From a checkpoint of a small transformer trained on Wikipedia.
Size: 24 layers, MLP 2048 GELU, vocabulary 2570.
Architecture: LayerNorm after each residual sum, learned positions, biases, tied embeddings.
Training: a variant of Muon for these matrices, 426M tokens, 7300 steps.
MLP neurons of a small language model. Each row is named by its layer, matrix (up: input weights) and neuron, and shows model dimensions 32-127. Each number is 128 + 32 x the weight over its row's rms, rounded and kept within 0 to 255. Numbers have three digits each.
A block is one neuron, or neurons of one layer that tend to fire together. Before each block is what it responds to, as a language model described it from the Wikipedia text at the highest values.

Word continuations and list dashes
L17.up702:145167125124151149065163144123103152099159090146142138110125192115192150118105189096113102138161127126171136144109076150107120153091097156145129139162124134102120095173118133082088155125030139182071160094130042127137173114128074120093183114107131135097120133108116131104116141094135173097

Passive past participles
L17.up765:077144150183104137130137175127138161161119118103144123157167149099229141139162117161074051083164091151167074115173129075089103113159137085119123143110083128180165112120129108125195056130146127077142148101138122103102085099098118105131160066158088163087079087199162130102175089105143079183

Adjective-completing suffixes
L15.up719:118165137112105086157139077079205162107149119131170129087150145084071118132150092139180120110204135111132106146119190130141157146178113171183131110077125124084133155113074124118133132177125124174145139087152100089104096115107164133139165190108093142157207119143136118118138087114121153130
L15.up790:146140136127132173255153119132172115130147121096128104114094084093114116091099137125168153140177144122191073089120126126119179087116125137161140171129122159071114112145103108118139163078155156102135098133136074131122126111085112134122135159142175144115093041150106120142134157043145125141
L15.up1368:111135124143161168173107137173153074158128102131158194184194127143095116135142095109115171094137160119120124105128198138106103075078132115132151110163038207106159110126117145155175084173134125122126119165151156181185139130090141108114144189147180159176158143107134103167162073152119134153
L15.up1991:148121149112120146141135132114137143124101127084154169172129187140173140049160095074114172137187105105131092119109147138113120121150096122178081092106103152043125131128168144154133145125179138151178102110049138090134103132128080129129140157108121142156118088095137122059111137076148128131

Proper-noun opening fragments
L15.up891:197146134112123116136153138150108100108098149122151142165145174104160125069123128191154157159171147124167148083106130096121076208121090106142194105116066079086147099123161124119128102122048169162130121097132088108163115184111154137131114151091116143061159150128124155157095177128155131089
L15.up1036:091122097151159097150159118197135127139105156151167177147129120146117115182125154139126117113148113140131109135155107152181172129152140078141209041131156124109149157133143152100175109100114130167148098149105090180084131149113169129141087186119137101104121083111051108111092162132126130151
L15.up1270:174192118118174104140180118162144094166158179145140137163168151158126125181080146141100121081148045063162094163138142148131118147161141068120144101103144097125126148131160177158154071141138120086126134143174101138087132156099101120139138157152162110115111091172078089065070163115150038086
L15.up1535:108124105139203128128132136145114144101120168116114087143110176085043145165138094167128155121121130133083088107091102129086104120165109076131135072114105133080124137150133140153182129112136162111083119152182068136144119105120082114142177097166114085151101100109076104165095204119154136099

Infobox/table row starts
L7.up115:158092147182144139067152130147179139171131171109127072148147129181136154135140144139110124071107166140148066117074129102136068145105094152105084172096122156135143072113096126109163087117145069158109110103073144193123111140153058139161125140155097081116116132158111101149095149075119130070
L7.up176:137184137165169126163154148166065071137099122149166128160140140117117090089089124102094131110131170157119162127149155129147138080223208115143105158145160130157152156185152099164164143137151169085143120125148132091124100095141181089175101151181097125131153074168117165154190090167125166169
L7.up264:117120101169115146139118113154097104125093173164108139121184097063149151169093148142144092121132191140135122076123089142141119155130095121065135174110105164092076122135114109129151083131132112068168126144078105143065113112242114099175177108122079141182116110141116144170162146090099124114
L7.up567:124165144148066102145157106096090139191156104129187160161135138097156141194163090073113106133163076116180119109140175076105054141101138135083204152144096116174121118174111112084125125115107136148110153104091032114128132153147104184105125116143101151157078135056205082080130136083157109135
L7.up687:172094166119115111116152136104175192113141128070149134126107240131104119122146173135115155095051119166140114094124116135099140123146048108105117140116171144084138132146141139092170131158121073130126135097124122183095131075139095133167192119165125144140166162112098128181103097144103097131
L7.up762:077154146114175158116111098135145112136071153184158137123094159166146160130105046140151085093166158139189215093152122115117118087073070157062144154110097121085128171059100136085076124123157092086120092146083132127096105141148088130092135109156125136108130123140096138124123118135118159141
L7.up848:139142161110168130125078144144184144132110130103168088117078164150102231129186047065168110163139144149107178117101125070103146172052166147142095180160121152137141124176140137121094114083109100151102116134096070117108136191123160168136133131138116145137124138110136151091116136159109148223
L7.up980:153119169130176146104169121104137085168059155122130103112121188129070104104099131101130098157091194103134154109155150100083143080144154138204120146148085147125162117133085089124102116118110160154171075094100072133128097136162118184085164056146124197063167114107128117129067110132146122135
L7.up981:112156149144108094094133165171070134064121065074154134152153141102123135119127088129049134112153153147157119089096153138196114159124150130107184132122110121222146121122079163162164151200106145163088141110086164108093089174104075115144126132133124156097092095124120170124099146129141114113
L7.up1020:147157106127162109098147133171105172136085167139114161183168129151158060148177080122103126113120138193109148170057154066105126103173135131093136101113095134137131164081113091163148154207114130139152147140093109166119147114108120105176145177151162092178132110139122073167131107148053132117
L7.up1112:085086139182140172135143130163139142159150106153157160134119153148103136069122051143173113086188099124148129124158156060087113092134159135114100171120121151134102161092089166088165085173144168118106118112145113101052143127110116159149087117139084137119155140146094049123089204147125126142
L7.up1218:079172102128089117132087087122131080134111185126184113096132164106120144120094162100152112115142149170159202078161187138083141070094167108147142150094103202096147080128130132127098105116109088172141145074109117135107127096137142139084120117173169164156126132081113166177091158151116170087
L7.up1429:141145168118224132122136159144147090125123159134142107143125167170100126125133137110099095073148098201151088097151146083146111108085056089098149120140052083104076153101141121149064112121114110133136115107108120142087159134159126189154169085199101158138113148086098072113138110142131184090
L7.up1599:155090113175170162143128135111146094071113113072121135106136190165104134128105139126082098098159103143214115113129210105160135176131138123122096103144089164122109145032158079119153113132127119139167119087109103122091135109138097180182131084140111100139103092164071128156127103099132124137
L7.up1853:127118108145069124091118135067132122116144161159139135090140191084171156209124133142097128127113167132142097075166182104133091128155138164115141106134128133117142065117147101088107194114099075099160149112123036103119066172088131152163144096185091135137166110132101143168172120133178064157
L7.up2028:154178091122160129115170118120113064171075180105174165185169156122114104064098147132171128138150176072108119122082157104138106179147077124151161155084113140114124108157120136133080129182146117179184075124156127108120115155107128125148134131153073141109145124117096089107111130134126109126

Word-completing suffix pieces
L7.up178:124100136130116122153110114138201093133174122096067133173141166103178128121137156175118105069158123134143088115130101107116169087122153112170150127136157182097184170111083170149120116139093089126127140158144146116115076110127084119127183146120167044077137148145205154056148106176125126157
L7.up290:104185141139109158122130175123159179149126165093106095101089081094129117133170088156077143110136074175163117123171142121196086140174178142114078092198136122130146133123123146107146143078159124134130127091147012114141129103135155109124110152150133129139091062149079143063137130132125119188
L7.up411:134149107197123173125145157117195151146131115115132111170100098117098199255132152110163172147166172135103129126077138124092126111101091164071060122168128076147138083114123114171116176142144142128145102130126114152107167106102067132106129097132138094070097108078079151167099078110059142157
L7.up626:074165140148048142145144161189150046069075165185114112226129109169094180159139086146152139126129113147216086131217117126172114089162157174101100172112146124093156148150135102165171171135141126159143088122121078093204140083142148148114086068144099098147073077117145138125127102142077128119
L7.up791:111133162114196109112121124145143159041122168111227133136127151175118118164093136117120059122115118117153113114123180130152095130176137121124148151142169140107123103153116129173179129130172108123152108100134118148075126088143107105199082153151127095116120063129110149125186112052111122163
L7.up804:109158060130146142124123110175141057075170201102100099097078127174137101076112141104106144168163118158169133094124171086210148105183158087123139113143146138057128096122109108159175141144122117121105193060144109069149150143126143194171098083126090169062168093103106171130154152158097156115
L7.up826:116172105097151104166142061133092107066143095140113183074158133125142117105100122118117113137143107145096160118133124155158108068152106140134131122087127138145109147126139206142178080153182151150092194129139178172104194113157118083122104188067122143096116085102158174161101135130140152096
L7.up1085:162152107173109110147177113176138090140098188167052100186142091168123092139090139170220134044106090124095117094139161151113112090103134121139134166102141178123088132068149128173103126091077123115099102133139087136105097141112166082160161134099147120160070120139130154150120098116105164151
L7.up1281:111144145093106094120052122163147142129087131137088089119130090149087171153116026174122100162149158137137114130119186197095111163142117128125074158103078117039140166105155123070123076164141124110160120130108187105063106088164117089137154099080126110140164104161080117114142087124132120136
L7.up1467:155117217108117143097163118172129113147118101165130068161153142135092158189207147102096167127152091152168053147154135129111108066110093143084124135091118135101161130172148156131130157228161126116089157090098100168119181132131171116138156090183101111141167144105130153168142120159175121183
L7.up1557:159130159157185159116182125129123104016095193136094114070100137144186173110109118098131149139112164125077127140129071149119122103150163134151136110121131089122163148182108082154139128146153128138132106116097118131144141118093150125119098122165162092070091094163108136046141094140185123114
L7.up1943:081190127112115229152185143135115124116182142137138158107122169151129102099100122126093146167142187212154118130196069091167093087161197117097100157146102178084139108139186113185093143108134109116133156083097134153149140131150068174120100096093090080102050105120135136153168144154119083145
L7.up1961:178144188151106137123131120106121100113129174107135114130106114137071082106111107122100114090106153115111143105106076098117115135166104087120054134106111167136152112133137054149166146119127127129053156093136105150120123109114142156181179132203184146146162117110120098149142080128193173171
L7.up1980:072124166140145132192138122187146140085131170138083168121115107116162115148133147167070160124146149170113138119163118067167098163120129137080110202138162131096103116141121151176168149119125095096027094053166133125088170116101094108141130118123164124028068084103136199082071058131149169167
L7.up1984:112190128129131158142127149132083115065139134124129110110143171144161076097138128140115178151180144144115156163153141133074146144128168129104183169087110149135086135080086081063099117115199098173140120141125156120184130057129162182095173183167127099120106133080195162113096123129153138130
L7.up2017:109081130175125163143093129174188120174109140135144092124154136104128126090106078083108136105165148138113100030090058154151135099160163111105162162108081101077163154137108107118136092071184106106061154114094127045166138073113090135136142156167118066138111150133152091073139121160105120177